config = dict(
    num_attention_heads=2,
    intermediate_size=1024,
    rope_theta=70200.0,
    learning_rate=0.000693,
    train_tokens=288200000,
)
MLP neurons of a small language model. Each row is named by its layer, matrix (down: output weights) and neuron, and shows model dimensions 80-271. Each number is 128 + 32 x the weight over its row's rms, rounded and kept within 0 to 255. Numbers have three digits each. A neuron's up and down rows have the sign that makes its largest values positive.
After each neuron's rows, "raises" lists the tokens whose logits its output raises most directly, leaving later layers aside.

L6.down591:078072124144152117150099125113096159128138138136182107131154122079170147118151142119136161144101129142132166072119130122131178165167161103119167103124103098131110180111150110086110120071160123149107127136146135144113081139133166090139109089136153097175131153117149143106165162126149106116111046115128117154127127148098105092088103122158175148073152087132090077129082195152205101093152118059141132180145134130059080141151031099092179105164127161148143159107129155136089083137140180057144112183116137094206255185140130096139126177125156147155095102122106145160093087147130114148
raises: "s", "c", "nar", "ton", "son"

L8.down390:138148154154123124121124142127098119115137142103103137127136147079151143084120143165100121144106107114049140142130122130144180165163139148129083144125154102139125103108117114155177140129088126138142092148125166102202148133119112171129144117105109111135086139162117105094145098114160132121130127100146125111193151096136083091131130142130099111142099109098133162144119125122082123140135103140143157093182161122126130185139145093126138082126143115081097122094138145132129105096100103130137161103141120145131083105154155162136101128129119255116137132154128102026185122149121152129
raises: "\n", "-", "===", " ", "=="

L9.down1020:153112175174126130084122141179137170130118168153083145111088192110100128102131134119104131095141158133105175167132144149175100101133095094094129144130114100150121098148097146137157156064119102168156157097149108119131102161128114133119139052131096072148173118188144084121143119069127148140096143134170110109166179136110133091165134121131108111129080133102135094142179156087086165148110138121162139073133132098141054145155135085091147101183141109182111071092135157096112126126077127084114140134144099137105192117189072114126101119110086160137142108199190096122083111127116095128
raises: ",", "\n", ":", " (", " "

L6.down674:144147173130135159126067190106117132112117131091123130153097151106124178094132176119133142166134102120057118153089126068124180153165175118169140126115125140147104138113099117144105152150091168173116096133116099149139128189114180145138154065134128124118111049106139113111120165117210098074152159163105136128141150088080125140096123157126121099141134204187091150155086079162179112102084118181141183137140169108117114150087103069126158112141121122130137109160142175113140136036123102095114129137144222111094078098122132157150148157122161161165145176141129102097127123134101157124
raises: "===", "====", "==", "”", "]"

L6.down458:137182151142134148173073150130150109112147112171161073119121114135151165045140159124110122145105086135070108130194114108120150182157117169147129095113144130119088152124218069161106160160104164172120115132114153111208113109093145205142151154103128097126106193141120182121118151130217139113174179128136126115122140071123112156101108117135131125126081185151083107127171080145139164095127067149191162134158171085142093139113154101091142109110099099111131156060129115128195076083118141087125121124094174164133024134159141152136121175095099225147145137143149091078133109151135144130
raises: "==", "===", "====", "]", "Demographics"

L3.down895:164146074122150203104084091151130172105129132148102155111089132111042123070096106123112129124145150123159121147120085117136086103140161109063087100140158029163121105141121120121116185100140154132158145107123127106086112126150157171107163108149138097146112171145143098123108082131107165126114150122153142128143128153148145106122123167098130101099062138107122106125111145079145205038156075099144175121037122126181098203126152069090122101168133145170185115125167137134125142076133135133079144158170082114136177090216074160204130178050134119118162124089139077121115114149156141115
raises: ",", " ", " (", " of", " and"

L3.down447:125145076098093121136108104132088194145157188107140130095069106116093142089139117146082188109148132119088127067096116108171095111148109126085147136113110089161158076162133130098163177113079131186145120094171076133216132139138118226124113154093116145096123116193115066077166092123171161123109135075170105097190098141165138116125140211097136109176100117069155126142135130108076153125089124147108127101112161144130141172096205105132158127142158112130159085171111144179141125096138103137094141084183096116126132135193059147142047145108093189095116119167122159057142138118150172107
raises: "-", " ", "1", "2", "\n"

L3.down121:149130094071092182108032157129124171189133095050106125099136108095083138082145178155091136149192144132110096111114057153125122133162097092101103060168077074168121135082085162062120124076126124134098113114079144125078109092188098174123147114082113130189113182204131119099086195093137146141038134144171088124143140147099115097110161172089137138144110115125115133136112146142092141122138142163132158070122158096138123106158159091108121090151148113136135023087092155185147146146132120094144137108129099158106126073158091175148078159121130113118117114115129093104063127119127130141
raises: " |", ",", "2", ".", ";"

L3.down994:122133132135117143079163139171085127189109128098117099093131157110124172068090113056091157129141129162147083150089097167166100163136087147093156120101134133136084131143124161149096153123114104156095128115124094124157151149151140154141129113067093114178112095154112112080114078107163135122110115079172069108153118132114135116113151126085101126148145154140099097105121144147129152144079135089157171096122120125133102148177171060079146101171133093108161126127149114157127173133121130097117134091151073136143177063158103152163084135098074225139156127155124114070106133100131148176
raises: ",", " ", " and", "-", " in"

L10.down841:116088119112112138141114083148095143156090161141142149122106133104197072071097119089105130144139144115091153152101121183191096140126070109080141158149111140145134106173122092113131128081105077210090093133126159171110083088193125204136148095115123091136141114146175133101140145071170175109145150159096074119163131141107135128168183162125100102140076086134131085146140146122104170099157099118160147127076132105113095133169104100111108090137176147109115064044129124135076164134070109116121131101163099127180165086146056079160106141054128233105149113153155088108105109138202120120
raises: " ", ",", " in", " and", " of"

L9.down679:168080104118102128106138123186096142099099164157101138101129113098133125105098170153108135108156154115102165110089131177144122099147065129105149155128115090163127115144104116102205109106121111141154113155115108118113083115145145184190100128103093094151117150158101108077121130039165147121153161105127084132172219158118124088145159149147089115181063131096166086127169146123100162138100080090158127085067142095095055129115135113106116130112178143101151053080097157119077119103104135132137144126145074129184181110132073137131094122100079185048140130180197084106128131097131121077
raises: ",", " ", "-", "\n", " and"

L3.down450:164116106088128217152142172152122128169130147125130144105155092111122169067121146109095169132152129095076124059104118119162078110159119178071167080139115054168144100149151136114143176114067141173187109107148139150163132118178109190115149110123115137055153091188176081077140127119171114148077088119198066158190165112155193140126149162097135127192123125087123117174136143102051187142099151102110156135098112107128122168136172118073168076133129116105177121108153184189134124132130097127079118134183091156101170081170114138092089095096129179067147109156104104067098130106144124127
raises: "\n", " ", "2", "1", "3"

L4.down553:140116089147080127093111187124136174121171158116161186067121074115073183096129134105074134101112079093099155114131100128168142091163073143134170089187119087188130082174121166156136150093117182158091154090131035162111158126106146171110125163143105094103119141103146104097188166093155095104139093048185103107126164139113138096113134154168091123176107117109153130153174135086169127089126129158149173099087163128092121175111150137126171093111166071185201148122135138149103097139141056103096125119149143134118173138145165171143092152115168192078113103164086122136127176121135087169
raises: ".", "0", "2", "-", "1"

L9.down534:153118147146152137092085146099064148111170128107062092137074133129159152062141150128090125142147123125144182104101115135167104082136089125092101151115147081146133128137135071098200154101140161127161102116083156150117091160167147127158172090094134088182136149137099071094166163061137152115121111132172120112202191123129109088148207125122111141155100171116138094140142152135121137136126093112084120080128186132133103141130119109126089127168139093144117033135116134124075099110084105122115139110136054111170161131143076139150119166066093205100138145153138081116127151123154109110
raises: ",", "-", " ", " and", "\n"

L10.down402:146083154132126117118109124153103150096056160111129118083090139111123139113068117132082133098098135103117160153089104156082118081127102169073123140095120092133087141130138124082146158105137090127147127133105107140101146149105160107147144092154154052087111089161136128118144103099123120158172137142143088096170165163146159129116074163124098085150054155109175142184138173124129104070133128134140104042041116124123080143148135145126080217182176107170191089104105099180122090139101141165096173140134142154162202151164122125105153122123075245072170087130109120126095132121102107165
raises: ".", ",", " and", "s", " "

L18.down976:154173090130155074162128180133155169160166147140132123171105127139131114119117146117148093079146120169137097154147138191113141152106115152184108099103089156084130167131124145136122125097041103096095105089191107201166110166107108097143111081112134139148144071107129112124132111087101128129117116059120141044121129162056138155110102108176111146107142180132072166152161151166186104078148097126158157185204105179086107117165146101145154157092112137114144167092100102087135110161145184116134143124136103084184167120193099147110173111128122166097144084175095130164145096080117116116
raises: "s", "ins", "son", "by", "worth"

L10.down880:162079137122104153110108088191079162141111184147127172132101179093148119134124098099123137129130154150108127123105122179155135135159094120120131133113140108176159104125112096109121096077113123166135112127140106106091076121135134195104097077131107114151130129197151145064166121060182102177154115187159089070116132144069120069124114133131114065158057121118110110190168122128071148173112082167141110049095166083138124194140110093048127101157159143173116113121109185104076107134109117046106137144152113104117160116152088127100128115104086190081146128121148067090132124109103100112
raises: " of", ",", " ", " and", " in"

L3.down572:141108076105145177092100141117089159138152112084137166116106139122015196096106132107104144121129176085146111154083078171190056125159087187119137150149165124191140135126090162130114141149118108161099110139158102149139108140147133168108145067106114122102131101148162069035142102169172123087132082122133086111153150115133124095121148124104135122149076156092104099136131152123062154107136106088110140109102176110145133144085130113058123089137110108110151101146140127187139164095111131173090126129174068138134168137175047171117081125086100186136161144143135115081122116134120109154
raises: "\n", " ", ",", "s", " in"

L3.down309:149115094120090154077100158106070154159155166081141141067154119093057168066150139085109138081127115072071136090114120147164106101109117149080163118155124087172134112138082180218112159100086159165081090119111121133190093109125128145123141131128138091101101145151174130120135132143123117119083089053177100092163130084116159118130146131120135126149113126088103159136138104126116213134138146103124163076080176123156096168104130154099146064119140110114148145134139072204099111112080126120101136136159103158140094118160123141081099172067100255088141108147099123088159131059167113153
raises: " ", "2", "1", "\n", "3"

L3.down778:162126096116117158141145102124088186138141151079129143101131128124116105063145148169107143102136152102161118117134121204163061084126104112072141107148139103173133091128090147147142123073093135130101106186099148127047096077152094205106176146085079090110085114142149090109121151114168156142127119114134080090167134074155176132123131138144102159157118085069060122189142065109143151119120153098163156093116123138182127162143103106054101098126154132085141141202138112144091104126101113094101164143153103141139139117170104106123149143056126212106180121141107160136146125085075108113
raises: ",", "\n", " ", ":", " ("

L9.down901:138138124145149107120120158155095168154129168140082110118102140140122148122124158117071118143108143145097179119091162169150073095140089130051149137125105092127139140134104149123141130109119120157166167112126115121161105206102118182133143123139067029157089110129110135148135166134154158131120132123159132072148174111154108094128137104122138135151093117113103107101154163128105152143113094118121087079111172104113103179126124097090122163173144118156115099136104167118108125075096122122122146122156098139142156099176016158099149130106120180088173088167213095078120152122106132098
raises: " ", ",", "\n", " of", "s"

L4.down432:111131090160101131163107085176130158110143090116071102092145172137092072114144129133105155124118188143104175179177100157163121070159088088090089107127186071195122104094124115135165167111128147145167107133105176097128136149137139173122100083067108077139158146126135114096118154119132158111090104109157080141151126107121161132122160109126120150143110112089110107139132152133138160105180086091118107108105132143125121202167111091080127136159115115130082075128147175159080092141128119171081124102120097122127159109196075108152115130104142238124169123179141070140152066160153068142
raises: ",", "\n", " (", " ", "."

L3.down641:102140083115041135197110094142101158119160140059124108118133145142104188058139131115094182145095145111118139119109130126187075142135056088066147151145130067191095105162171134089129166064084110190171120111121088143123132125162071203089164140073106097117088160160154098125200092085167131135135095085146113069183107102140160099119155142115154109107139129085158120149118114139111125123167132123109120087065154107180143174125148153092127158145150133120122065146129139150139185116140122134111117102157037141095117075181062163108094168097093186085133123103107101112077087098167136152
raises: "-", " ", ",", "1", ";"

L3.down70:154145133120071129110140149148076163171132131115119148095145135153146108079119096136106164145145161151133104107126099172181085157128126159107146112153104075166148125104090093126169106136053103138150142122159117162160120163195118157126155081127110138102126108102195099080130157111202078162122153082156114115185142173172120104114132098174090106141166079089149082108106151120111151133102097134125115087074136118154105149143236089056128160147102100089123111121121148160117162123128120084117113102109090099149191091163091126149067156072082200131166140123189160078154115126159135126
raises: ",", " ", ".", "-", " ("

L10.down299:158153151138162141141101070155119164133145130137090112114120167128185104131080100104123127138139164145097157116147126187106055096163117122092137196108129075109103079111119080120123087130116139124126140154123122100104105144166117214137116165052129070125131089103119157121144118047087135100075114119176095103129124129112161092101083139161114082133045115083137083130158134129137140136093129097153110112080166103178119201163121104067075173134146105168113087095081137160109078148101111104140137162116090128119184125146129104116140061114095199083118162122157086116098106099139117115
raises: ",", "'", " ", " and", " ("

L8.down350:138063134130183155092049132112160156121175124113132127165154086108150094145123110058194206145065170133171143082124179155106122144150136093171107088147099123111103151130126141069149121145165105141138159154133180098130096210116106125163106123158131134123143157129185071160149122090142122069175084100060152163109152170138157143121120145135120158146158093183110088092113128127187068110121083102094149177116111099087133114114080147160126135081117158198093104034141133107184150203163135104083137169107178118166186148114154174108137118156163080169164121106170142157169084145149140164
raises: "ather", "day", "ue", "low", "worth"

L4.down169:176094143098074122118121107134121120133123128124080166115159168108088161061126070091087118111148188124138175162138138187140112136113118132109120114149119089172089107088114147149125148091082126162110148134092120141062148128173125158144182144109159052132124130163147119091099218083168140092133140108127105116127162098106164107070125147156108121128105112155086098143078131092134172074172086147124170099085144104142093208120142109042096064123199069134186063132143182181085135161100128103083137114157073104124129120163140145141112153145134046114201087157111124149090116126146128107
raises: ",", ".", ":", " (", "7"

L3.down774:163120086158144177117119130200114151162129160119151177105107123133140189060119150137106153122147149180169124116123097152158100141123126136091167138075129107154135156091086136162146112076112141145134112151138126140129141125114131150132111106084139110141164093108138091134132096115101141151123160109170076162108141110134117084131129102131098143156126092074162096064095097150110182109134120053128169096115095077128085146134138085082127138157147179182143182105172128099079093088086104111123185119139111121102143047156031161073107167098112255066144157144134072111117089111130128149
raises: ",", " in", " ", " of", "-"

L18.down533:154131150112048125109148144167140107091127103078141100107099147162014097129103157154136152091165153108085139058130102121109094138115115105125077058143137103154148166138100180106083140116070166127184153072071094125078154140153141127125123112144123114121134144135140124102130130109175168161153102118185089155119137165163194161148070148083067147130181150120112176119113197102113088125126133174153169154144225100147113165116164173167209127111150112191187108126140142094116114112176113117152104174181162128091057180092170155116132144167176093080114135154103110147118115084078122117
raises: "5", "0", "6", "3", "8"

L6.down620:129071161118090151094148096118145170112128093164124194059093169127000142129152095118110152159119087106116126149097093163162122130140110072100119150170091132140131134146072193164169163081139136137137138145087085152136112096152174121114160093140092171119130134144073116096101189087157154106073120128144103117157174120163150067146115144110086121140140138078109067163126205079161160143140066123160152115077207077142078178180125109097094163122111067168126095173118134146084145096088151137130195112101115116168097157126109109134140146156149100111117136157129108136130163151158130171
raises: ".", ",", "1", "3", "6"

L9.down615:121124121153136144135106135159087114159109170129128138089104134107111157042108147135078141151124157122129187155084137138189142119165102093070146164176113104135138097155085134117174111111149075165116132118116112157128120183109087167175172087108093067131160141116132137123124105089143123160174106138143145089145175123133124087149136148197113073155103124111144116174145156123120129133107122139136110116117131084155116139144127115098117113139163126153118075129122164120105144101095060222151165124147095136147181126141098157112112142059092176099120137178165093101100145148136126089
raises: ",", " ", "\n", " (", "-"

L4.down857:140134080128081160136131136169149156108126110089130115098171140116120117101143144155079142116139194107121095161121117181109094110105069089107157086161184086181141131160122189141159162089122129172154129146091132165073079098132116112117141061131119081128132071152145092124127144102135138139072119109170060075104137097100142135131131098132112178134074140099098109140160129095101172112160128156131134070127137139148149168147160138123113079137160131125134054112144143161109133152168061155113090067111100167148114124164115135097123166124109137102127119122155061153108075123153123143
raises: ".", ",", " |", "2", "th"

L3.down586:117128078073119139105074166146085195142125102058114154127128141126158130055114172077133169075114194127095114113115118163180104127109137127080193134176109071190137156136116158109101138102140186184147145141108093090198111122152112132132185058090131101098144147127189156076116154154154136160100123067176116130153131110167145134130132138142101149173146156119132109110116149122162149147129130154141121090078081150112136145144152133105088135161125123103167126132147126147140160088163082105101138134125130116121130128196055145128102123136100220100146149141127148091114091147137119162
raises: "\n", ",", "2", ".", "3"

L3.down250:128108131111118129127142130174103199182140077088111163143125124139088150086151141125089161108160131080132122155129096162154125109158108131091145133145108075146082131128112191103145160116128141122152139186101125175072121133151142126111106073091091076126138116188120092098156159119153103105121103083158114105121121131118122136114112121128143151122087143083159137193150088123067115126118092133133113079073129142162121177130141130065126104145138112096140100127162166161157157142112100136126076106146097143108136074171064134139104116051136139081143079138148097111108118132134141172
raises: "\n", ",", ".", " in", "8"

L3.down707:132142066087144174075069182120078162162176132100143157139135130116106158057120153111111175116122147029048131129046074127171078110083082154098204121128118076160148138155124133161121129127103148164090129149137111143187095125152132196129118128109146119116148150151169119068167109137170124122097091092147131090200101103128159112109177219117105148199124142108144134111136124127041165156134144127135152093103100118138148187128126115083170084118109107055156080114120111183145151088125090131092114116156126123087127082192067148102105124108114190070158130153128111078124107111166115153
raises: " ", "\n", "1", "2", "3"

L3.down80:129118100123136139108076108129101159105147105084129095055152165111113082146108107093145198096125124088113182132124121146151154189184128123129123092164136101127142163084156113156131123095098099181167148154124134117094085142119111104149107051160203094142114145128134108124149120099116072169101111128135143089174158161179123089142116190119134161128085118104085126106101158094161175120146153124158121093106141153179084158167115111152133159125064084209150104107137131124143118107108119114148127157145129102109193103169097122114142137041138200089166084163155080141145094151146113197
raises: ",", ".", " ", "\n", "en"

L4.down22:151137117160122126123136123134104099115109132092121103114113176123064143091153107156108129187090141067106124148146121177121119121144076089106109110128159092161153106106154137113163146099132128147132103141109155150142075107139140132110093109095087056115143120137119103096140114128114161119108099170138133126127105086138137151126146135131142175141131139102114136165171146087028160100161117147112148098124133141124104187193097108073131126157113105124091101111126141145105134130093144134116062117108133124077139062190077139124124138108080250103193138120145049119094089167121119143
raises: " ", ",", " in", " and", "s"

L4.down600:171156027156148162124076168128111140113112108105082125157133144105157183099086151125109135118126120189124106125120051140149044155095034127085129102145151051198166155145086186118123153097094134178082089127095103107159106141147148154111194085105108034062097134164146073136077153125166130122061080136116082150147133094113158098125187129094160168086091110143133115141115165088108170116130128131101137089128123113130091141165135095091082154183171140149126041113145145107118139195085153145088168103147094159122144115138102159106097167116103213104128156136137134146132050090163100098
raises: "s", ",", " ", " and", " |"

L9.down75:100092136155157152161082107169121098150119195119129146130123136121151146053126122080118168146111111154087143147133116137156101103178103135152119148119088105172109126100150108108150130102093098105139119117128106109102105138172115152118131089086111093126138145105155076121169172115131136154092125125170115120093150209093123071158118121142103113153067104151104079142183152123114138151140091142148110070093160097137076109144113128032095074122130139151107093106125153123083096107138143073101140148134116139138172124185105138105059158080060122093159123122118060159112090179152121108
raises: ",", " of", " and", "s", "-"

L18.down578:183151088119063161141146127131108110107130144115139141133169139062063130194107132114181184150211201155122139181109105072166010149069070121130163136177092135135080162151122159142136161118119173114149105086113156168115097090121170129109130181149125127134099114111122133107107118116189095126124127075200110129128094165113152052090109112127091139105132096111155111171119169132109129141142178125155156141108135129151135169102125107151179140098168123135132109152101094136156120137135068126101147094132116096111137118104151150174087142117127163166106148123120117132117147087164140143
raises: "1", "5", "3", "6", "7"

L10.down627:127106086145140154127117100158117168089169140117087108110100197122117147149131131112127158125196149130051147119093097143141086111092134102109156138158184074169148112147130166130144149080122119152164121076092081160121075069134123149120158115104110054127137113172192107130139166109113136090113104127154105110148101126096142107139139124079156135116089090120129129132127147121036149069165116094165155124124180129152189138135166108143111097174175101160125056115133106093101074140100138092159129090166084135169193146186117144127132133076100255115178103150120110115123091114125113111
raises: "s", "-", " ", " (", "\n"

L9.down834:109093096130145145161063164129076127167110158137093149099093121119157114070119144140075184154168132144109119163095091161145107096166074115069092151130088108147157130138117169107150131118138105161162109123104128075128139179172144117117133101112073139145126154114093107091094149134134127107147088119146128085177213101144126113157137102103139087184105148094124063123156133123112182141103110112148129055074174079136073186128130137149139094131140116158097075140119135145103113080093137111059153145128109126139116070145048162171111182119116169089148120142195089146101134121143165138
raises: ",", " ", " and", " a", " in"

L18.down670:159117096137114168101118215099161174170124156099140150174099136166087119145112184117107129127149156127128112049068140120157128142142180147123157090090140105132153142065125144194139138099139132143164139134100144151131101117097100032077124128142176132136148074132143142068112119139147142107061146053112076119108099124145105125089169123118100160146158120132134128112070157103194135136145183169096167120169149102110130120098155115127179136077093137148161111105130119128137116122112079154110085172153093068129103154066173158140118101108148075133144120096155121137057149173134141136
raises: "5", "7", "6", "8", "3"

L6.down856:125097057070107168133086128151135169137144115146121150131179128103181115103122142149039113150154146101139138119116092138103116099135064119106140064143126119161088111135110179108174105120112105137124112184099075138121114123196051168115118117104133115132113132128155116096151152087167139106062102181142131154149169069136137069156144120119181121162090084087136105181141131101138097100133107119126150067068117121189074106154200131118093132169160183145120114135139168151137134126138167072134104125150091174142172139132120165100101139090133165044100140087130104127178105105123183149
raises: ",", " ", " and", ".", "\n"

L11.down417:157128124177157146131135112112113157132160204127120140126162122111102195127164150083090160182170148105110160116082090142114099135137135160087104161142080107159105144133138175154149154165147120163150076151079120092124114128110127139116160141122123098079053096094186103184154094107125116130113159100150118115153146132126086140086113089145120146164182158051120125175181096135099210122102120140142094153081165174194082124149080153113133096155161155143155081200169168107095134170111161155114148133177131166145118139088157087155149138076144073166114129184149117137105086120120105114
raises: " in", " ", ",", " (", "\n"

L9.down680:158120120104126090095080106171161129146100046131084093166122164092165180167191106155151118110090087139195178179130169129102070112107172134120201107137135147109058153120065080158114185114113168131148141179100116123114128155129125075131153091164097103138127136078170115176141127083097145107125122045132156088096142208163112107130062041101123081141147060144132104166145095135140092097136123100049113161116109136107090137118075147133168106120095178189192147093107108118145128145141139085178135124129106133113136146087108136124111105126135108181115100066184150153177154103178114147
raises: "ette", "na", "ather", "day", "list"

L10.down621:114074155186147114122164108163090123150176190156141130144067171129188155101091167130081117136152207149111120138100127193140085140129112095080160124116114093164123137158132089134160126118093132157179151140102102105157121151155149171149151177104118080134132127127163133064092089120137132120146127132167084134180152138079127100146158152164092112146085116124130064091153138096090153175108094078143152105125100085122116151123079131091158112139154120137130107107131123092083111156093140171121178129189092121090197089142076102106109118103115249136146145147151106111108125066128125115
raises: ",", " ", "-", " in", " and"

L4.down572:161157113143104133112128147158103130116147103115030126122139200124062121143127149097091130197101154145115151167170103155128112136192078109128129096141121114181139123095105160115158140124192191182180104135094135093075127121118166129068091102148114048152095133174102101114130154126146131098105134142170115191133127112153114129135170134135164146129132142115132150148181158116111126117115095110108116133065128081135145169170094103080104120148112135170071119132120169173117083167078121137103060126121133144090148129172074118116110078100061164143151112147168086115082099166140109112
raises: ",", " (", " in", " ", " |"

L10.down502:170107102133109138154110145166066156157162153121172136118135127113173134096133128106102088175112146090113152180077088167173076103078057147058117134111112109132090164154166162123197161104138107138193113144123060151093073134135110169139169092126104084128111152120151157152157152068191186141104166100135083080118147150093138071108141161146057101159111112105131110127176157122112184128118150133187152091071163087147139189179098121093117135143114139182141087118117113109082094126096118115111178118146054171179154139180106129105143173086139182126121153128147089068097098107103115109
raises: " ", " in", " of", ",", " and"

L9.down705:160143100122177144147068094137122166114125158141160154085166105144182104077135154112128116116105114163173151130118113169187125104135058120071165145098104076104112116118138104140151155136127116167127152146161150124109100132179086161139117088078139088137100095136126108131146102090150158160114191058135081104163158147134136153158128173092101107119087098104130060113143161124105154143134073102124141082125140079124082171164181045111102118125151124161129116092113132105144096117069112134146144141148036083114205108189110115123102078122089172083146121180170061125114087139118167113
raises: " ", "\n", "-", ",", " the"

L10.down347:130118115123066154110138097138112113067145161137149149129105182117119136081127162153104162120157145131113152120121130176189151102132129125088137176131129108166120129167110141119113104071107068159175110109125100124149064133165106128124167128069154063162083167176118143039127133123142127128105110116104161111157137099121121118150156130091075122147094137132109146140109144086131160094126121108151167110086146100152110186131080107073118110167145100147145092133088143167114112100078109056141120108157119154140172079187115104123167104111137238127217122141179097163092111087162085078
raises: ",", "-", ".", " and", " for"

L3.down292:168099092102072177123068117161089158131154129081123139068141119089012178085120095138100095106141156105096151155135122164179104133123086123080160118132096125187092089157103169132138146072154106143125112072088121100076122161142115179118100101124124093103121154173113092126112147111097138105094108129172073128199140093126159132114173168090114114130085114088124111139161146098088182124120129092115154104073232094141142193152096128069169066131127148145149088139093111181103151161139107094092088141137109101080122130137057123152047140089131120067153113150126100117140113078175122126
raises: "2", "1", "3", "6", "4"

L9.down790:117092071156094111097092179182090175151093152120087152126089106162145142090100117127086125131187166118092175118111088151127140142124125091070114130131122094142119130137077098108114124088130114221117105144097118070108121107208125164159147081126113094135142140146129105058157079094146134125151138153154105096144152137113108075108112142156098110147092061128152083106137129137149141181141125132123126055069178148123108170128120081071125123164143116118139107123114145092093107078112118152158134118135072118101165051191087128140137086122121149052160113131128124119117102087119104094
raises: " ", ",", " and", "-", " on"

L11.down187:183144103092056150090132132190077132144128120115175168111166139118122116092148127116129137134145154049138107143110145084167140125150167109090180088130109124155148145172098167193147137084160162083142140068086116158064061120125155143164120050105182162102051152110189129101111174121184086085060086142150151138117109096137161186141159091117079148167107124196160146099125080112175088148097198104124147126126171075101096153088120130095117151100162113117161140088174113103127097096150008117152113127167139179119102162135126078144126118151152134131092076101117111114064108105173123141
raises: "7", "0", "5", "6", "8"

L3.down266:123139115090119179107125131172044197145149146098125173137117106098124162073126149114113195126149163153055128093073099095172121142138126134060182130122074088137150078160129128148121146136102166151142137130133108076182096095152160210128106113102176107104120131153146088057153098129188124120103104101156107113181114113178135123131159199106133134181129138143183161121112188118135153156134117101127134042088111160147112137145158109096161119110134154095182132149112121145118098098111093148112105097163079138104150095250065124136085159098123173057156143189099140049126140130122175126
raises: "-", " ", "\n", "1", ","

L4.down603:138108149120124107103116093109117128097097141148147090116142133118108123135147110157117146189098152108095116187144134186164123146117106113069115100128164092191137101135120129160150121112141141159154084116133167125157104083103126183129172114070098115171172092082141119135157154145110131149070110135150087138130152099113163126072170102123130144167073143121091085152173134070049213082163122136093118074135159129139157166149130074089120075178130121110105083130104120161093126129092123122120177147132129137152147133197103158160111147104116250131149135186139067130094070134152070146
raises: "\n", " in", " and", ",", " ("

L10.down17:176152108124111113129098030117094158140138143142066136123077163123120152146096117136100141129148170132045142099108081131136109130148137155122131118128108071163124108148093119173144117100093111175219147107103139093110105092150081187136136086129148081121135147136135104093119155135168144145154090118112064120144129090148118095135126117104092150184106137143142099135120145105135162101150115094181136126089151090176176148162110104125142117186126107091114126118099132095129081179100132119111146106160089129129167092181106146141120157102088248102148109169095145105157116099133147129
raises: "-", " ", ")", ",", "s"

L3.down909:136153154100117143114102127143127181145131128123134137119114094127086178072162111120103162118130182142121133128150153131183058120136132122074165106151121064162095069170116157107155156115106176154169129057106110143199123085218114127188150101120146120111133136181143110025115105105169125104113114077187026115156158121163145108085179174141159119200109101069169117205117110146146155114168114102101139109037176185142122205115170110087135062165118128147161126160154123238098136144137109148104111131145060171072127111147124158106086128146113170066147108122139132114114112097162128153
raises: "2", "\n", " ", "1", "3"

L10.down987:128086143146120154148114089183078118157149184135110185073105181118162159105139121168133101096128139144074144151155148143190089119148084138059138142114120130154100101160172122152115102096105123124141145135118145058133112132139138170146173105103153086113153095161138156088132138122188170122192139075138092084151148112102115098138174107142149107140079106118120099152146160107112154146089132098151125098083134094124143141156061099127128116113117109107133076157093134153045112167055172085083094132196117128129163060155122095106146166132113224115171131174111097174118114148154106107
raises: ",", " ", " and", "-", " in"